Weights of a small GPT-style language model, trained from scratch on English Wikipedia: attention and MLP in parallel.
MLP neurons of a small language model. Each row is named by its layer, matrix (up: input weights) and neuron, and shows model dimensions 16-143. Each number is 128 + 32 x the weight over its row's rms, rounded and kept within 0 to 255. Numbers have three digits each.
Before each neuron's rows, "fires in" lists the words (lower case) most often at its 100 highest values on Wikipedia text that the model never trained on.

fires in: "that", "each", "because", "all"
L3.up315:107146078132112154101154112079110163145154119118162183134095180113209155188109152123148147112145088180169153115103140180140121123192116123118132110115080168076124154152081155179135060079106090158157069107105160201166052110123149094151128111104132124051132117142160157125079149078107179175104161132167133150150134114111124179111083106118125145126135099108165139165119106156132180070116

fires in: "season", "career", "s", "medal", "chart", "round"
L3.up269:130134099127126098147129135119095107152122078154127129129139104103095144146138124090115157132113117077105165047176109116152116194132126076146126141123125094142094125125238108110121166140107071137153150139094223156145128183150162072177127118190121130135139176106103080136106090134188155106129111127134115148049148036143081134157182155110090132117158081154087132089119140103113078141075

fires in: "an"
L9.up206:145107190127103146126143147116110132123111182097092182129118136098074204080144129068113141133124093083110143099123131164105116157062141101152138118107180100176077127118130137164141180174113078169107170115129151112141163085144123126143138063129122128153124097152082195082093048156106148136191080138105129156118145219129054105140176141162135087188079159111137110150117118157104141178087

fires in: "of", "the", "most", "notable", "among"
L5.up615:084089126087134107159137196137112133114113097115139166117099093170162122093152127112189165179144138174221175108174131143156136155153112090170089115143129189140118089130149035118114136154086183093099112139112154131111158094140104125080143147132131156040117030111145086166156090176137153128115119098104077117139162150075160196085090074197131125144142138143113120120129117119100072130091

fires in: "of", "in"
L10.up853:122149106168125088143163140093102128071097168125131133130114065098125091122116086159130157151056077159164137156154160169093095141128119171109194133098126175111120162134123115115123132133124185091158107098112075177170223149113071117093099073171157117143184165151112075153131114110103143138153139102208138158125127143080147137132161123159169087064151133104130154141149129091152156105047

fires in: "of", "in", "during", "for", "into"
L10.up588:175151095091137143121116144065076100140112082113145184090166162154111095151083120172174120122087161100114125141113092100096093166152166079104105088125127154060179098163076159135166150114056040090119105071089066105109146121085139115087082154141092151128143117114139112145118104090117060162161135078149136115056136179105136118137158079085150134118162143151133120058087098159136177133152

fires in: "an", "animator", "performance", "dress"
L10.up902:184122097080156108098152122117151137153124149147148109105119106071088157145109117146131156196122110132114131067138157161115102154141171170142143102116140137175113176107141128155112162134104148116167113169096182156116120131125117115119112130151105120125132175172120154112047131065128029186144103092056093124158126093074083153154150138147122088145142123100178092100125178131093121155138

fires in: "that", "to", "or"
L5.up541:153151096165162114132165117197082088135147127071100105121100122160150113063103096163149063163151139136161063123095102147099145114109118059170139120151138111134173171088150034128150128101103141138113119026146114134189113129112110162159144128153096096073187145127129118135153100113147106152127211119179142043107123189174142069126156145120115121138162143173121116164143109090099131115153

fires in: "as", "after", "on", "once", "due"
L5.up929:110166109123083149140100163132083121108135122156101117138078123107167130087128104161140171116150163125119119095077130143172133128131075090069121086154124124171172129101170165173116087139134200142190114141130103101160143084085182168070086159143169107104136144128107082196134074089134175130164092159135158125152160078077132148098126147143132182115172134103083137142089182070160085101112

fires in: "which", "that", "living", "those", "households", "as"
L4.up351:113107149116136115127101117135116091079111134150128066108084076086146135111081076099165084107090104125120150090189156135138130083139101158074121147166123095112172132047132101088097134138149137151182095117109143141186097113133180148097055100088134084066100147145089114158168101175136173086126057138122135166110196132095108141092082117116171153043107184118159082014112127151146107153102

fires in: "and", "was"
L9.up87:194093104132157141187102132158116215085115076041074137090111134156083128168086079152137089109123127097121090092070153117152091142091124121141132107088093147100174097121139177125116174183070141120168116107098120134151161136122101128125153118114202091172124106130165085188125107117129123081135126073054115073091141082104178133103168130077100119167151154139126132165101145127079159111147

fires in: "the"
L10.up764:149143156101142153141134120147083121202160093117126125127145128126073125160124131170106128130160094138164143102121142124143107130119130132098161118238134088192121086077092135154064116125131125074120119134078109139106144148114102137155120119138091160086143123155178134115118083154154141159166041143135096096137096085179088083107165108103148144122100158151099141179154128130122063077124

fires in: "it", "that", "its", "cavalry"
L4.up911:119122112096084111159076123150158205119135164133102134135170141108118038118140085082149091108164115114069084078098166116116057122135126166168107093113122143157110111137132161110133143132114182047108122177133107090105163079163080127107164067081126094118096113153092139092136169132117111137140129118171125059148115121189125106135125144092106150122140095139158109051147095101133094160168

fires in: "this", "these", "many", "of", "some"
L5.up934:114147098186127107124084145136112041147131138130147099068165149047155092136146163085133123084111139119145122081157122156131110067140125150149234113154142138090169083115132129115119165081133132108134124118148119137154098091146174144111128069075126083144157166095120155151104171183100143086122175119157102070143068175088065091089154134145162129104193130150151116121129137124130152112105

fires in: "only", "there", "first", "last", "more", "most"
L3.up235:138165139044154143115151042129077162106138153149119148141165084133175130079140086066175121200139125092169171132115136124082151164132123150104169154129188117158121155074143136159144150159098126121125093145194099097134100116146083120086116130162123104129110153144121145100138156130163123120112134134112165086104158130087111170144076118102135186046132134142090138099125123145128149184158

fires in: "an", "animator", "anion", "airdrieonians", "bacteriologist"
L10.up26:163160169129114141151115053069153105104074085186056136079140098143175180149157119146122168139150151115150038168163135171083139124142158106103134079125099157133142129093170144154107124177156089095150175122148129097146086081114109139143145093147134132096173103128151104162114089157133131127139129160127106147162139148189081170108146149137146106151068098115143139098164172088171148153151

fires in: "when", "which", "to", "between", "where"
L4.up85:160073153068111091117163105131109115131166155120116100132113101087144070115129096110091117145117076116168090113153115076136096101120075147153092071142080128023113144138101100117139199149133076084096195111086120116117089119120117092135097157132119118085119117145081166152134101107137096140129111105131142138151058079036057109078164125109136123105131141108109117155134105095137107157106

fires in: "all", "how", "them"
L5.up847:118091078126085156157130193093158101110185094150147124153127115131136158126184107155181178167127097101138149171118115180089063077136079113131170122168071114094096107145100122158139121175048123145155144082182158126131136169108086086117115143119177132138131106112120079101095140133131123151107112083108125133100077142122169173096113109125188148161153128146128173146197168066117173129113

fires in: "when", "and", "but", "what", "as", "galad"
L9.up295:107106100135197161192052123134108148092139140146144109157088104094160126127060085109127152091152140147128035120065119071158114136090148119121102142139169171129162169167081151164139120158071094107146086123124157103154100147081124121162143150103138095125109127109126134119112126142117103099085151079143182077115094128082159118100138136144123216208154191118116087135147136126149116132146

fires in: "on"
L10.up263:095133076110158139117159175114180122128111114095165137045139140094148156158117119114099129120157101123160126124152110125158133111173212122116189138119064060126149101093132145153114110085069170115122169171151105108076078133152145129075099242111143130187147138072091121111129101121137093134103092128149103201123099149140122188123111159154128122073169113108095143108081144116182120173113

fires in: "on", "oak", "font"
L5.up465:141144099094149107168092129107119130100169090120126096118147182104088157156095147104122129122115170122119144114088172180129161174208155113063113100087110101153132149092097146108124113019136180060168084171093163150090133122139153133078134159144106097150177136097133159192124138120085086138153145103122108154120135139165146089113162133173117147120189137219153141140176104142111105135142

fires in: "both", "all", "most", "such", "between", "another"
L3.up181:158120161103100206126166135038144124106142098179172088159107165123138128138077147066137170093131120191134141130142177127075125090131116087079080111109121122088159144165158113152166159104084127116155128152163130123106133082060125117075136074103090096120182131088140143105080121141098187176152127142100146077146134150069115180114109126150143114126195107125140152069147111124113100117126

fires in: "that", "announced"
L5.up897:142131099101120098128153113147114069074116141113163132146117090151163121129153147150060140173154130191070131115170159122157098134093178150074089128137139151119131129155137138146168085124159130111096087152115191122149117136167149147051178137093107136141117148122155115139099139111155131188150199109137142057138121147108133084087140117076135096125105129109165065097096114160131141171152

fires in: "on", "the"
L9.up114:128093114087101139166076101102114096139111102103129109180108155129099108176113086094104157148131151068174134135113130119113149151070112085087178122120157145140192130148142149125110159130118119120215081159116104044130173049207137117145100148102116078200123146130138066155123150100082124153146152156118145112156125192106130146126123098170110118128135139092183159121150148100104137137137

fires in: "life", "time", "second", "third", "first"
L4.up61:107186098167068107095118095166175105102141103148144090154177097124147126130103165164173135073076216086165197086127126155070101056153117165146122085101172157137188177092129153090191140176125164147119161197089145098104110120116096130109111108166084142125141150090091150141129251096181138130159128116118108133159113109141105115094086112107125091122136181149072157076172159117133048195137

fires in: "the", "at", "1", "december", "east", "west"
L9.up906:170115137135112175125139141138133086054139123099113105128184109144090174113124130154119148127178146121117110120127089142156122123111055051157094169081152135120110084075137124142140120154051118118149136149103158178115186102083115106131098128117088112124062159173159122129081096164175123181176118150101169162107128141113159119160161128135150174134173127139136123084196111059100169170156

fires in: "of", "poor"
L4.up596:109158094121102071156117144107125073169136167092101111079105050141161162162189176088162149111194116156161222098142105129122112185084109165110113096102108130128093059141138133107091160157120137133135096144114164185154109120120134138095114117088096148127130146126151147167142138136213143157133108105177060151080157131123123125092164121122120169113088124124097111116094110125081189132094

fires in: "million", "000", "terrorist", "500", "years", "rasizade"
L4.up369:128109125128025152173114097147166180098144103125152121138144113129110159144080067160118109105072127127103077128093108110135128134186135143102144154086139121105152101089106134118152107127121098124127069097061111110209132135153117182070095158129206135083160089172206155100116147100113147129153197174161145120125123193098124122150094085131129147084134101120158069152139139132128109109109

fires in: "united", "new", "of", "greater", "ukr"
L9.up406:112091091102131191160103089096117141150167130152168080083082112099145143131074137128139163101062091118108109075112138140085112132109194170108125130152060135119092148136141132169102164129115148170177161095079152140138166082159135087137113119143099186137126151144165091097083110090164071133169142130174114128052131107081165113142086097172182100102098142108127118142217117107102157111087